config.yaml
n_layer: 8
n_kv_head: 10
vocab_size: 8192
positions: "learned"
qk_norm: false
bias: "all"
init_std_up: 0.0179
optimizer: "adam_variant"
lr: 0.00063
beta1: 0.9
beta2: 0.95
grad_clip: 2.0
warmup_steps: 312
doc_mask: true
dataset: "wikipedia_en"
MLP neurons of a small language model. Each row is named by its layer, matrix (up: input weights) and neuron, and shows model dimensions 160-415. Each number is 128 + 32 x the weight over its row's rms, rounded and kept within 0 to 255. Numbers have three digits each.
After each neuron's rows, "fires on" lists the tokens most often at its 100 highest values on Wikipedia text that the model never trained on. A number after a token or word is its count.

L3.up2155:139102141137122061116074121126141114084077161124114162095158070097138161133147096104105123159128109052120142151169098146190085114113162110119096087104116128112076146081094071113164103121124150090142099150113161125114099156098089129142087104114138153156165083149127181101107149089154162102091121146148152196171168196154134198178106142126079098090119094158083080119133091120091130096128119181129136171168140182112128107058132149128141081117122141081154119172097109139117124059131167150085145108188109142255129123105065127099072151124137133145087113144171172144169142107113138137116201172125136116199116163107148053124138153107080144104141146096130118182081075140126094112116135095131097120089165110085099139156116116177093109099180125144096130111149072096100090080143191
fires on: "e" 34, "r" 12, "s" 11, "y" 7, "es" 4, "t" 4

L3.up642:117148136137175140101146087146105180056113199134156124157116113122085081153103138124150126113131176134152185168108131138171117133154128092115088139105114083131159147069074107139179110139047085105136103163104126146125132098152138110095157128135097139089125112122103106172111110093150178163051117074102175156132135179137137186128104098170163182121165154223150060157110113083070096053068097172138092089125086164151075136118116117103114154167086094134062075157120126156126131088131118121150122115115119072121151133107162157128117168153114170095142125101161104169199134117215148133122165182118119089128141061213082118133168070131077092093164172200066140092107176173159149138130075123188181135130159148172067172173195136119087075097131072193148082132122146113127130169147163
fires on: " to" 24, " and" 16, " would" 8, " had" 7, " was" 6, " have" 6

L3.up1641:116091128184145107089093133125139102074115145116148103108156077080120088100177129111161173105146137171120181085213193118182120131103113154170078134106112135159134089152178148084165121177186104122157166138126099147082116114138060138167125137109182141213070098086157142168136120098105171127129153126106138132146117143130118141135113137112050169118144115105127152108162113150225101120143048121078132121145112139128120028162078145103131174109140110117161128141125149131086146145138111152123118138151163112120155054120162144124112123120153115092208092146114131110147116088130137127109178152161109131166150114128121076158147125090120060109164158138193096100170155131183110129125126140132106100113159161128101138106116126142184135169098093165144196109138131080130164139094132
fires on: "\n" 50, " 0" 17, ")" 12, " +" 7, " (" 4, ";" 4

L3.up1073:097134146131164165085154134154145145163125167163149122119151178141127110142105073112083168179133136107169183074143148020121154111092074104143163150105076087088124209143092202171121125104087131078122106173140166138121108124129129124133078112128095139121164099098175157148126131074112150161181154151101159189126143122190169190126098136141122164110134095118131145161127112073181175135147133137120104091124131115140134131126145137103134081141092116102082121133159154169210133168199128141100135166151103114140170043132211127064085122174130174125152121154112048145187135111124103124107150176166132100138133114157115090183203106126125140119122123115077159092141095098124103115184121185124123122123135155126190102134175166126086125148157093089139126114140143070129139073111144
fires on: "In" 24, " in" 11, "O" 10, "." 7, " In" 7, " (" 4

L3.up1308:135088117160091081108111129151139083134137140111113112076079138175139135073098070107173158147118141090161107070111143052141101131012094133107114189110071127106147170104155181114117123128092120159147117147159141121172151116120129141108123145114183155144172128082157177105131114145163146141131167131144150124129132107142132110107151115140103073146160049187174120106044120150152054176111114169110151186135185102063084144123168161098105177165084118101153122138163128106099067073132161151104136130134116124121094115113130114158118143132141183174114122146164123121103123081118138099117154153153086136122114109124155058193166099098173109108079156093093093096113118088128102145146153129134099108103121173155166123101089115127138093165096132121090082077182080075157188144152149
fires on: " \"" 19, " after" 17, " by" 9, " 1" 6, " (" 5, " 4" 5

L3.up821:121154107214117130102150105140104129131107179130138118174148148172093113153180111064179181150092185089100176122135112123108106110103059145124157086072128130110108099128183112109120063112100086071072103136042142128126129125178160117152117090165128074133107120096143154114125081101105144135138138142084134158131105131116099159109166090094141169127105137150120149114136123170117154079141132110086111117190167162132159114124063113150138123169078142155110165141094144111064116093097148137129176098146134154101145098111137129100111133161071105121225095119138102166091149122105114120127151151140097115114081129115168067136183127151170109104207129134129100113130146155160102144137188118161088086176158127118150125110157140136149120123159104097136121121148051078139093134125132
fires on: "\n" 30, "\"" 12, ";" 11, " |" 10, "|" 7, " re" 6

L3.up622:145104125132081136101117118091112098165188152191121112134130110184147123062108132112198087136081159116142177123093083118081144095099118159125046074078147108120118084098154194133090139152089162135126168105100102134134103134182110128180160131214145146134157096100114061133109072108097152158111174144079149099150102127089193100159145120152165067103134136127166156126091064137104090144103132154124106172125132126115100048149165116113119116110135119132140107146103165093153115134199171142125170132104126096151142065162152106163098132169119122109153126133145084146162125153146126065118075144166077033077140111128082058131199181118168147076121159129078099213107099098157114167132141129182186103145207205093069127139149055109093154058127141052152146097132079128144118145130148
fires on: "-" 52, "_" 6, " he" 5, " in" 5, ";" 4, "," 4

L3.up1004:135118139205167127141133147091158183070083149146134159149111093100089172142132120066184138125144121128129161144176140053158146151201127141164177170138099099192171150105120099109135093103072089151169093124082138174095143105132155112107134141084128173164120101120124149122122146131125175194127129059079153136135072152130139148138040140168092133113146079217162085161086155073106102099138189135101046051134087148133080102094090156131120146117133141191141102148096153120150117098131065129117164097130118055105167069138127127071139141126119135097122129144128122135145143136177103099201145186126114085110133100134093121153132096153117144114177142158127166115151168191145202184145156137177164100192132143078112152131122096136120094102103058147146126138128120110150115147172150
fires on: " and" 51, " to" 16, " a" 9, " in" 6, " an" 4

L3.up1246:140097146139119099104119170101126224127189198161135188136101086116158117117154145085183158136145118091146127148120143135095118119148102122064071154083129080103122157125188126112139071155136094087109091131076114174158116095151144173045188116158115137105146070061191092146119181148152136127062152140059134118116094079130193081145062163130159093052159159222158173171161071073120089103155140159156027083098104145130132117120040111137158136141097129138090160100100148096118064119128085111148124142123146151123134117180129109115070140168131186108169132129190152128091108129175093060129163122165129092075132125175125109122164113120114082110118091195155174174096105111128174167118119115143165078186126159115137150166126099196050189157109046110112092136045068099101148179130135
fires on: " the" 23, " in" 18, "," 13, " of" 13, " for" 6, " on" 4

L3.up765:122109164192074130102126090102146179119061139104140135140151150085106135167143081098172124098180149094178133139164098140094194165073099152169099155116093149098140127108106147121050149095163133131112158118136163173147163145116112169145084162101107059197116135135153112184138092141118154079115159119067139144155115140184120139119129154148123093127125146103101140150146131071080104151056124123133098089123182175108102144162113138159124117106144132164149173178098073112122130082148210117180125105156097134159134093101075140126126140116094107110133104131131091153137201103107159118147084114136108108096151124144108160151171108148085149093112165132094160142170155127143126124132115088100136107082188110151092167094094147106072156122133106040114110132157129168154127136112119
fires on: " |" 22, "-" 20, "f" 6, " %" 6, "ho" 4, "|" 4

L3.up524:117172100111115151123146157216095103096152103134165106112092134108084198158110128075162174155108139162073105122142072136135124092163113138116144141102124084137185163088081165178125134132181133110171081140115111220119123117102130165107139148139148135213128107190176122129138122166151120123064096153115255073130164098166073077159102152113101181050104144083124175167102115161145091164121143141128145141139078184105152191140044155067082138152111151148201170143217093120153115091150153134133123115153121092109149134135174093063146153148118141178188136150147098166102160085155048173165087157166137039104126142147131031079147151098100151100117122127160139141153142170096145148139106124083129162102089130129148134130128110123136149121134038150119133113120098136120167100145183
fires on: " a" 37, " two" 15, " an" 8, " three" 7, " of" 7, " A" 4

L3.up702:131125129063161150089152100112161156142156111132156143117121122106137184080083111138150115093092073120135116114152122195140123123099151178111092112112102107112114117149117138124169052159069144076229125125093088125116124078137141143133142050077147127072159095166176118132091097150140149081102136052174131166134069129141146126170091152074063142104092106153090130070188147115122105193107084074133078157155090157116110072128179156139040160136167098132191168118117131119180070165142179082123126123170144086152130152139154142179142148098100122132127159146130141126152082144112109115150176106140112052135135094152178096124154136125060113162095148179152087094158128163134104142132094158157158102150159135129161137159113066174132130109111159137173121119107096160134147153125139
fires on: " |" 41, "," 14, "=" 8, ";" 7

L3.up2280:069071159117161133121137160143142143161139186151152084152111174139161098041141094069147099134111079122130137152145098123136146108163024146142142131109114116130166192120119212122181094136152115111138154119104088125107092145171137124064133122150118104131105141108161081121070139160115100182102162165101124146168095133166137155113122105110151090141161098141122102094142080158049118160146098148136105120180127155129076141075144148117120107131155064134132139162142131132191121163150076155140147135114100039134122083182136149124141182092077147132057108138126119160073125098174114123110152180162053187083081123117104105166219099154133146100148135098152115099107116136120085100173113065169105085176146174175097170165091168159226118080156132044128113126055134135159165099169161
fires on: " in" 40, "\n" 8, ":" 7, " of" 7, " (" 5, " on" 5

L3.up2029:079142114174136112129162134118120137077117148105116076089098126151113128134136097075160146096104166123133191112155161103104110136123142150153095163132103116078138150100189166156127129143057131068059142112129187189108153049125120174112066140189162103071158136123109188164088168178134124069152142132077116184104150133126120156085142167085125137132108123167154159142147118140134145086149160121096182097105149146150135120060191145135179157084129138163129151105141137143137147117142071124129122120193095143135131132159155050115125128178169208166140087150124148137134047090135099155210088177172168117141145103090139166108123123095136154116099123095121072083174141099152145129123112157109150111119152114139132106160121149089105142111113105164123098108141127158112089102161145
fires on: " the" 19, "-" 10, " early" 10, " of" 9, " late" 8, " 18" 4

L3.up189:109114139130086120157137153084130130135079140121085080158098091131149173148169093083113161157136111052081115158166159121112160106106083133154118097131108053110150162112136074099135142123163117080103156055128106138104157120113128114139087092109115087141147124142124099118137142156152192113058115141105099200116086161117132184179167174116076121162134158124154077081125077183151127137108133051143097087142167217171134097150170124100122114051061095125164128164083101174124168126121157079150196120117132135175182059080096086124123154133143103122132133102155144153112127147122117136179182171127138149087145145143173157120170113138133139118144136139141159091116139162142159146096113136128083082140170044130163087175057120109133082096129176141160157129091119133091116110145135
fires on: "y" 20, " well" 18, "n" 7, "'" 7, "h" 5, "s" 5

L3.up945:130108142113174146109198139086179130107157095126141058123078096165142106210085126070106145157156124142165139187157085130153138101158133111121108156108120135064119185042108162119092124166122190107114148061124079168098143105172126118098088123156172118129093087173147097146145092111138153164107219134085118137125122147092167072164144190139102029064159185150171115199111072136079066184113123155128102153138125083154144120151119155152131147084121093100135138136104108194181130085135129161147154159164180147107152122093115140167141165139176150136103127086120138144138096187158104082124139148140106125081196176086139067093177187152125117115069101174057164162097123144169151153109144101114153108141144083153152169141126079143119142098154130176150123117101134133180140121163116
fires on: "." 83, "'" 7

L3.up2267:107103070165171154134133108190113091129148144145132161145115166100098154163216081101184155141154122100127096116128192139091108081164070128086103152125092089110130139151156143169154161087158174094168108078138108121152149119152105121134157183174112113208084124168170117110156062145141145108110138130114156081190048134132190099151124139159141134106162129132162140179078147154180149150118151120187162113154138124107138110111152174103097192143130164113169135119075170157156080092145153094132126177158097110120152180143185115080106168133117099080125206086125084161123118111113139132138068141181146102154116128128162159121178125074058100093184143140102185039102134115112090123160108119109161120155174118072055171140108093082124133126129069077124091125164102067109082115122123
fires on: " a" 22, " as" 20, "|" 16, " by" 10, " |" 10

L3.up274:135138140175132093104131118117136089197144192043118098163136125152143121128185105000166143120086108157194149119120111109103062144072083119107109153162104133093198161134232160120120113163117101083141171116099122133155096109124167127163099151095113112135147078160203154104132134113102185085140144109074131114146150118114142147141117181088124111141120124141132146101120143114155174116150111083120143127151138155114118202082202176141101126145078136125140108136166114116110108082111124144101124128141105210101137152135171118147155155119122165091143102105140132143126050148104164113165161148121130134111125088125127144154103114130150139131153137193117124046137136103189152129159081157113130096170164191133120142122151111121117179134128181097149105122103170111149134148071192
fires on: "," 50, "\n\n" 41, " and" 4

L3.up13:132109105131073120109140147043077141103100102075167059088150131139087121115127086056116106110176140104148160106130108014150125080123089130102106119106086137105139122058140157157108129177153138115103101131120155184131143110133120106088134099097184123107128182201142105174138192163173193102099162126112143130079142121074143158155138114119130109133111111075092081137189115094105103115135114141156132123109104152152207145138141149115151156080156132200181081107146106120090145108199169137132118166136095123168106128091074121144089110144129144163156117183165114147039122100159120121167002169198087057096154141100128125094159155130139124120111138123144184091117118146113133104109132088121151109109109102135175128170091106118087117144116105183136097132131109179109122125166143
fires on: "-" 22, " years" 14, " of" 13, "d" 6, "s" 5

L3.up9:104121165135070184108080106141122113131119117120107105192107131148122172103175104126185123100082138111137098118141161101132102105117091096078080109097140114120152119089167089161177151106155148120122118078091128162125118106177126124149109071138133109116077157157077188095174195157192131080164120124114150131166112107143145144159181125113118109161118058145088158084120132125197126093149214125153102071106143108182105120104128135141111100126137109153129139119136135142140106052159119112109161106159105117119121137119063146157156160174139148126101097150152205194104105113083169130208081173164117120138092133134180159128124110133148132114146227111130140128131063125123161103130152085091205087117202071105135140086124132084080081124119158113193121071152078075196138166147087
fires on: "–" 44, "'" 41, "," 7

L3.up2394:102107115164101103106112137057149104097163154107144164132104089053092149077157122095173136136103102082127159122155108125126086166159156060090074098131123141171135108117106189128157153155164133176154160044118120118122137173153076097121131095139098163147078137111167153146140108146087171142112107080134128090142098171095131160112127168100104100174136115136129145171182127165111092163106117186167115136115121136166156127141124174125075139122133069120192083114128139149131128173122192144173147097165069135125083114127171121126165141078092145074146148163147107115218080138115127081122112131133077115108140135135150125129111113150097071139149201106123139124107092117179091210128130119093187082157170122169122123140208102202130153126116119170130113095103105125114111140149104
fires on: ";" 23, "-" 20, " |" 19, " his" 8, "\n " 6, "," 4

L3.up1715:109162129114130108082086151060132124131141099106177139179103030098144147165149138102143133116120107141112076108131113159152143137160172123150106097114147128108136106110096197123112151147110139076091082101145133106152080101196147138161119057135164101140149116123140046110077112106105113121087163080103146123115118157099152140155091090099066137147175117160118077081169157114160128179095142161120123110102146108143132118142114167143103113171131084113163099125164133127181107190157198153070125177137148103169129130100139092122139180068090111152121078121172060141167091079119070110156065133142109109102108178123104143107097147106058156102098209150125079142145185146135090079144118158160210109137137168147103105149136151189140104125091115195182046166156124182130098151153130
fires on: " |" 29, "-" 17, "ta" 7, ";" 6

L3.up1671:117106121140138137073185143132095095082154114133127144177077111130118191115114120112142087140159108140155123100148172105124142120135160103130099075134081136145144117135087137181161100153149135135158133108103124165196142134164093144095185104146159126140139151110155094133073105171177093163095160138149175136106120152104123076127145165170164141142141107125144097158081115151113150141074102070123107138107170167148210126121097135082114154121103132149178147136113098119168108139086127120109091135161098141186110115136118109088091173160101151121121079107153134143070096140127115165114125159089098161132146102158174081129118101082143093153205120157174092123177130212182062153160143076075152102073162113159080144100130093095145162190080110116138124108158093136082077122133138
fires on: "|" 21, "\n" 18, " Louis" 7, " 1" 4, " two" 4

L3.up1291:111123133080130174115177142122121044146156110121133118129048111123163074179159133100125127121111166080165145136138153134145166084167130125057162077087074105091139144092138084130141132131102140113103124139114138117169151129164152143145136084127116156105118171176184095145088134161151102144111214056108192075140130128158149166161096175120134132168128098184146103137113117166132132113105191123133092139131098116218105127103153145112064074198125125122075100077128138134149118141123143119137125152214120163126132085080152085190116208178132095134153123086147209131146123141067119105114124178139133165109139150130139146147120120027090130079080158152129158156080135131113091181128066156125164105112085155117126142134156110116111102088113137145206082084139182116109106146138129
fires on: "|" 43, "-" 12, "  " 10, "." 7, " |" 6

L3.up1716:112097131141148170140168120075130095123088100067185134140133153126142149155104102136126124144135131131092085171125066118106126140109100074099064189083116154113181095079124174157104097165194151126117109088152121135084114100192143127111153135118132145145177151135120096165075043132188181098147169160135156180147092130117102116111118089126056161102109147136137116105097084133090095123136153131126102164146161182179194130173136154181139174097075099130154176207089132184150137121114138107113159159110176146068190145110112119064126116157125123091123084136132126144122109155127128089123149141147112162069155101108100090037154138129092140112078131161131167137233099166107138105141178149121128082062075095126148111169115154159170144100058129173127134146124117132095170193107147
fires on: "'" 47, "." 13, " have" 7, "s" 6

L3.up1605:087120168133131135086141080096183135108112114108155109176097095129092121172109090121163194132132165179098169155120080039102199161174071123135149175141158119122098085096052155088131111098099110106153133184187158093153134152109119144134116105150106130155119084176091114120147064106126144125120134152117151168084127144182167210131104130067101141132118099126147136094142064124100155123160115145049086167170065156118110109079087168102129064071059123167130133194138077164096092103125173104133171156131101103097157136090190123127119140110073097058150128167099091105113161171112155136140150154175119129134142186152122113105132128087124083153140092187082148056124111069115126189098163149100156076103154090181133188112129117123107138114135102101182118154128077120146143102084125
fires on: " to" 29, " not" 8, "yo" 6, " y" 4, "t" 4

L3.up1628:158098136117177150079158164118203097090121165106139122143122131153148128204180127061156158136119105104122142061143124120182105142139055119129153128090089054098123151111106073115122106105098085071131151158116103104111115119130167107170095133168118100134147114167190160141041125086118151084111163156104143143140129153152107117182090078124142110123149052107161119159107119145124156107163184105172149185120128150162109187150106153077186166100128141129153125135084108166125103123107128129090116062178078150097137076101115111125128153129112148111094153142216156167162105128149116128142114140176140097144113162136171052123176127155121127097114146121090188126132112124097101064136104116177117091112134143123113098160137122147160090090143085125107142150069072080120142121118154
fires on: "." 21, "\n" 13, " (" 6, "ction" 5, ":" 5, " Date" 4

L3.up970:124090143137155082147156085153164146143049160111164118195091140107123180085115079040158116157146131149112156086154081104101146145113120124150074117134118073120101155109140102131125114113161132173141088129101156145092136149147080132056144138099130144168168132119139114177190142112192160172071145127130197147125159142186144143112068151080133107087164096098099122151163099158149076170121145174108089178132114124177088126123132151092147133135101073133111093121112126174144095067108147130160165120127125047169173148101143124132191150152128161142176152127125086113142127134102130110131130165117068046149120106144100138180121112133141127156081112090081117086121162189164139132100092117133180097152087074095149182098101112135096149125111078136177143107179169100147171104114103
fires on: " to" 22, " and" 17, "t" 14, " the" 11, " most" 9

L3.up2247:097108182128159100103124051146219146075173134114151049115118059158188114141126160102127137137128147122132161143152152074136143137166109156140113147138105096156133121096160121093141112147169164078137179128107118190172116094100135154044155091150179094118160094107099094168115110163132164104145188143157170056096134169159149132064152185093132140151137145064092118185105093099131160165020131145098151208135129128133066111138164106149112154103166103155116122139163125179100122116112122130099198149132142107219135070180198108145087102140156151141124146116135127106145151096079119105115131119098147174156146082113150152158147100139118071129044147135128193119145135133170100197101097173103118112133151138157104123091084095163132132123125132107098151084146131153104105081185131
fires on: " |" 24, " 0" 13, " of" 10, " the" 9, " to" 8, " in" 6

L3.up1541:157110131124123140111179150085159147124084088130179160179148096092150192090130072110170131127149093096116143103127156164103157119165142097156134122169149172141110096104096148111110071097128121086133181111095125139145098120096102133158075096122189058179143075141165129130126132136108153134100203091100202139140085186186108140139118123151165086126148153141152112140129081126075110237133108171135149123155076169103170130099111218115123137154079021120126130141125104156115165096146175153086190147181125117117156101115126066088146178162081122095149088126173119154095111103150141111129163129139089099140144167151158127129174118134104104125103168092124073095116168139127110135156183098144057128137161135108134127132100143076134160078099097099127072136140069130085076124078125
fires on: " |" 35, ";" 26, " %" 11

L3.up2222:130065088099123137087118105161133112140179113042157154104085186128108156112136143159119126120068129108124106094148181123174058108148103089074104103128152131123118141105112157140167122190199120113139174090138120196110160176245117127152123099157144082126096105147141101054084105136146143115147179096081119112112150106078146173159145138122135140234051147143122152129169079110133149137146129128156138177137143086115133148140179116094109123158084125159172117114138087129126127093134131142140170137159144091149132129133084162152135130158114082089127139037129135154140098075084079094129064097135138165126148122048108125136163134136132138112204151096187151148135093142103142161131141098079119104147180077190128046146118119102109110110062135062132144103135130154164098129115111
fires on: " the" 35, "s" 13, " family" 8, "oya" 5, " City" 4, "'" 4

L3.up1178:101141089075125158152111113151111134078171165127140087116143125192121119147080124093175182134156145207161155143173133120155058116111163141162150140107062108126120135123127115166113143131132157151110120202107126172125114087203144163120093076101162137153107124143176131149137117181180136091060148117169176126120103133097135103118178146141152133069173120112181146198140162192162158134123178129092127170105156068133054105132122127124155168126141094170143101103132146093118132118106119101144110185153104098137139147135106107124107189141146128086076125140138154101120116129135139121121118189190143104170133158146090101129107074118154108167131143141104116139199163166111118131127074107117145091082081221152060133117141119102173114126134091173115110116161108108089101109168141
fires on: "\n" 36, " and" 12, " two" 10, " of" 6, " at" 6, " in" 5

L3.up288:174129154204156115123109166120123119138129122083141060120125111162147161110165149053171126153105126047105152135140126104088195095137132164129131166079136102110144114092158125115104132090108094130104127155060126164099121110107124121124092086128126087113122153111146165155134139070133182103109167144095177093097161156114116155155080206162117082128132172125113069102096124121086162143112157134084102143106127160147132086140111160133146131126095133169093189130068130086106068067174175152105129122120150127123131090115122112089081134174065138133146112137158160124099109107158122092165102076125136093098186096116134110163149183067112142101088125142145128122130106132129116180122094104146192140111103106116101115136106160090112182096086136142122123134135090130139105198124099
fires on: "-" 29, " |" 11, ";" 8, "a" 7, " 1" 7, "y" 5

L3.up266:115101079099113111125115081120139129056101120119083104093106116162088192182171090130120111101147162106102111175107085120143131066153161134146126117074092173085159191134089130112158084161120119085156114080136135130189114137140137144059183135117179155153083096174086112107122102098132117090154172112101153124172091182097142103159130202107103126125157110145123073133083114106125155138143112066132127164166120129191177094055126134143091119063091174123140172131110137144097107079135153092120145146131180114184143034033163170107064124115074139126116089108151131135151139114128097109161163153143099143154159134158115099116130113131126143124099193118062104100152150177102171178136158146127131119123138111095101124144102054125110119111167147196163126130172113101145103103182166
fires on: "e" 29, "y" 13, "es" 9, "ona" 8, "s" 4, "ia" 4

L3.up2199:123134099134149138148094126113122125128191150137132101215104166126097180138133136085132210131162070087140121119113149154150060078077156125156029121096102087099132141105110157119102129144129158176163104091117161143087158108180063120086167087108093099146185097128148134163149102180130132139048143103130107154123144171120182148066119120120128191119183177169103087120190123151143111091074108138175127127076149119099057113088106135121106137112131138124094111159121077115162122121182139127113132134139082102104155190147105084123074161115121096062128116121123119180152134129113105115198161189153144117086136175101068123073129074114115132137178156119051126127142151129154140182109096110098110089110096111166161176163117113180147081097157103146118110078160088184129133143112123
fires on: "," 23, " and" 22, " was" 9, "\n" 8, " the" 6, " is" 4

L3.up1130:101093150145100130150158038158096126172099135090150137121075073149118150153153138084134110163122181118171098145082143136131084066104049152120101107048107115102155155139158161120149190117163173096171086123089064114104196171220062132139151113138162139108099116166189114081175132151203141086177146146134169158135126104154172108104176126111132139162092144123120137116154108116137108131137141139180154133119135143119122172066126144163131101105101075166078093103089176151124143127164140125103127152146143101145084159163102077140116128148109122111135155148153155166118119097100141164101132092152153194114098091121105105132092135127141125145178137158162158066152061113055162091143145139123126096136151142143080089199077127130138112086122116090168107107141114113106186131142157
fires on: "'" 50, "s" 27, " |" 10, "," 4, "al" 4

L3.up2450:124126102096165166118108089153128144141121146187121101152114111129086066186118095123146119141111131135158105095142082149152086160121110120129078119151157086082099135105179137086185161125175097162131149150132163142151131080161144114118079121095113140141106111152158160142131181124140143146111123092135139134133213135098126120163112094111095179101156141144140060099147156178184047095110189142113101129161156139104144109095192185161099119141123100160089095117105156150083086134186105188091135157075198114105164111149184092106122188153139130108115102187099105160157124134190109117137118222109122147089139113121126101138091120155112153096139150177125116044131127096105143078147119145179153100148155150128090094146124169138130156154070118107112146124102136124167114159184144
fires on: "s" 47, " was" 10, "es" 8, " in" 8, " to" 6, " were" 5

L3.up881:111137117111131131117118147134110151144110145078216072126153128137078145110118132106209137140145076152113142175162169093184086091118119120131157093129111108118142137090149115154155110173129133111133148118106122182085153178151098196145115085120134142141101131143139142156124076175128145133115109120136175092119071168116139173108100168094148083200092124127174098163162158147145152156132164127166134123127137141116135165145147173083122179123130165032150154155080104159126122085125174083157130123080172096150134190147123144161161124123099102143126125137128169183121076104062107086103126115126112093157154101107110093099162106109049118174142158087174108093132177143204083089194147128117163084129130125151122174134083076138176121107088123121119127057147078091161157127165118
fires on: " of" 55, " 0" 16, " or" 6, " |" 6, " 8" 4

L3.up163:007114121148109095115094138142137128140087206126114139149147128163122185085148086104169137093141101135172139154091155139121134125082068118080104120116170002098155117119210169075177097129147117138159106111093147123160163094179167119138099126075129118119173128126182161119156163124124145141100169167055124173162087114130131135141101182136108166136149147167113065128123089118174143146155153107087099165146161152141120116108141124127131113101098131150132159142092107111142124144130105151072082108150137156132160088135136127111166157170166209128180140144118179168137114143111180100186150175111124121117138099106152075120130137111140117133116154102118114063105114103163120152182126106109113072165112084127152096170096130116168154159130106146148069107160150109173065151136153
fires on: " in" 53, " and" 11, " or" 10, " of" 6

L3.up1573:085116149111115095128185106138172140159135185107162145107166147120118139117091115100169112132106045115144185155126087124178136104108114140091134116166136132165116164104106134065157138180146141109197131141134103190140119078082135155097132161101153128174083073144081096164107136167074164101126148113163158090082124083131170128145110146127130126099162085143135142178179167112125100173125182153125141134138167166116095131135119174135099148115183095107092169118160130147090174114160106128113172119173122065172151148213158168161108168116112121147152151105118144157144161133116126082163104101094167074109210149124128090129171168120168087110119161162141159151158162049166151130159155135099133088147127168086109196129103151168124158109149127145112137115127032152104136139143146
fires on: "," 42, " |" 22, ";" 13, " to" 5, "°" 5, ":" 4

L3.up2498:075143144131148151130164119138135092139179160112127142065118133165105152140153148095199163157066118131150082124098130214132175072091110136137103154115154063122058200121141125081152074158127170072157095051124128127132131165204167160143054078112128122135107148164152111170144141165157112082132167097145137114196171160142123119155142140128124119062138096117158102133133134156152173169135189158145147126169104143144102155188164095172116119141158116077048150089093143079136092154131123149158117132176190128145136089096129064152108138137093095151145149078138133156117097123144154110152113133118107135077203140106103091112152153133100133142152187146167167152082103130140129125158112118132072089151127148081163180139139143181175064113088152094149116074134066174192178148141134
fires on: "  " 30, " of" 13, "|" 12, "." 5, " |" 5

L3.up2364:096113188150121137082192151130153098116125157078133079128139139128139106139130103116129184107172106180099142109156124122112103155121122142109120197161142107089080136132126143109145093120147099061176149082104095121096114107144167162142071088098122133091159146201167135139100142137163140155097174128123130131177065139136200102127073134051123145121097074106110112072149140107128158197182103147198153169135183136147059129149111177085087143112184003096136155183163113133159107169132132110095075154173175163121123099147133142138179131102094127122107080155151048176122072177117137091097147128113119160086132111089135116111188077189120123111172133138150116032135113153162172125149129158170117098169132140109100117152072142167201124159117111091119133109114079131153073121190145
fires on: "\n\n" 61, "–" 4, "." 4

L3.up186:148136180174086170154145087101107068145097074106169088076205149094097180190131127097139172112125123122099127194174145126135094135119141174080118194109161090045179103101111144159139156132122163135126086139139102163155190116111120164154129138118133152157076139140101105119144153146174172110195120093101176147168107087150180146088110058151130152105125104141163106169190170180142147135127143142161089116105121157100121130124143119074070141124155154146118134160149144127117115112159117123132195128191154094156167110172135136115115134125164140080068085106175043163132095101163085132160100171108094068161165134139132162117098122119107138100183160117127145151155139132096164159099158082169189085156094122149134077114075104173120153140121144045132218101172128109161166105151172
fires on: "=" 30, " into" 13, "'" 8, "|" 8, " in" 7

L3.up505:139133147199127137153121139113144161169093182106146155128137088147136178122151143073255149141113047120132103121121159085049167087072058142129167136124110066139154085110145120165157067136190159096167115059095145184117191110121108131055139145133190100180114147162149148176126166179135134158132130143090176135110122132140134120145072117113146105080069131184172140146129057076124111163146174134106050120121116147090072116112116144111160110177142159095110140144149159117135107098156121138120142157106116093100147128126164128071111203112093125055093093146118077112128138124122088146207109137161125130136142100123125083135122112134102115116171105114181116117123145138149100102149102136136170091133145134121124175151145097134116084115102043128127131139091085051124133145110154
fires on: " and" 44, " of" 22, " from" 11, "," 5, " on" 4

L3.up2340:078097194210149134137116106109097073109134139131140093103098121144099155131102118069147114125084107116158093109142123150135164113095058168151126115087091152113130127128129153117114149134148181066133075103132183176090092155115134108117126098141121127155135122121030151145097093137184095090130114120124129121111171159124133118149103098058068140122083120134205108138112106139162143112100187068101112065141148109098142156082111092100146071160130130129140187182146084108133144128179085181121104141170108140101172115177145079116108129156143130144076106179132136134157085132149102174114142172135137131049130114138126144102146167103159162126118123117146080115124117131163158120125138104135130104146109092171110080140061133119148066143134140136146135110107120078116071112118149
fires on: "-" 21, " of" 14, "la" 7, " and" 7, " that" 6

L3.up1500:106129094052178157125197101114097173127144077154175109067142161114125179199151128072131097101070052167170077129151210140153143098148142152139082127106101100124122149154125141175131158087189136133144092149143108130196165126110136135125134073125173096094120136154197122126116130143136118115137132082106173118097128160122153118142111130105123111111129122097202119140157176181191105123124156103133227101133153118105114187073140160077112161163144145130110114102114087119166097127103158083107130115163151094112086123147117076081130145157124112093056086107165081160072116088109103158159102123106123090156123112108145085107134135113099067140141164126150158103127176165158131093100136161119160107126129182164105111137117119199097163130137099122143123149143102110109134111103142
fires on: " of" 37, "|" 18, " the" 16

L3.up1375:137110063123099085103063143174195117126146086133137069105146150180127153156146059042148177094161142166178193143136207100131102110125084174140109202109091124186150140123178135140171090118127161073110149179149155139149154114114142146127133124095152079156116122100147154181111128131139122113149147110138181105106110125173149139065130122126108110133079128114128109165118141136145136087067109135116178186174138146103069126106136189112036118124131127100091087141169132158161137130156141160109165156144139091169115159088132136093099130128096151149209124126152101128113152098122119113154111156167110090127124162025072132189166098126131065096141126093151070046172178168146119139198134130152147074124146138109088116143166082099167116147034081123094158147124101090127151113115161
fires on: " 1" 28, "\n" 26, " ." 8, " (" 5, " 2" 4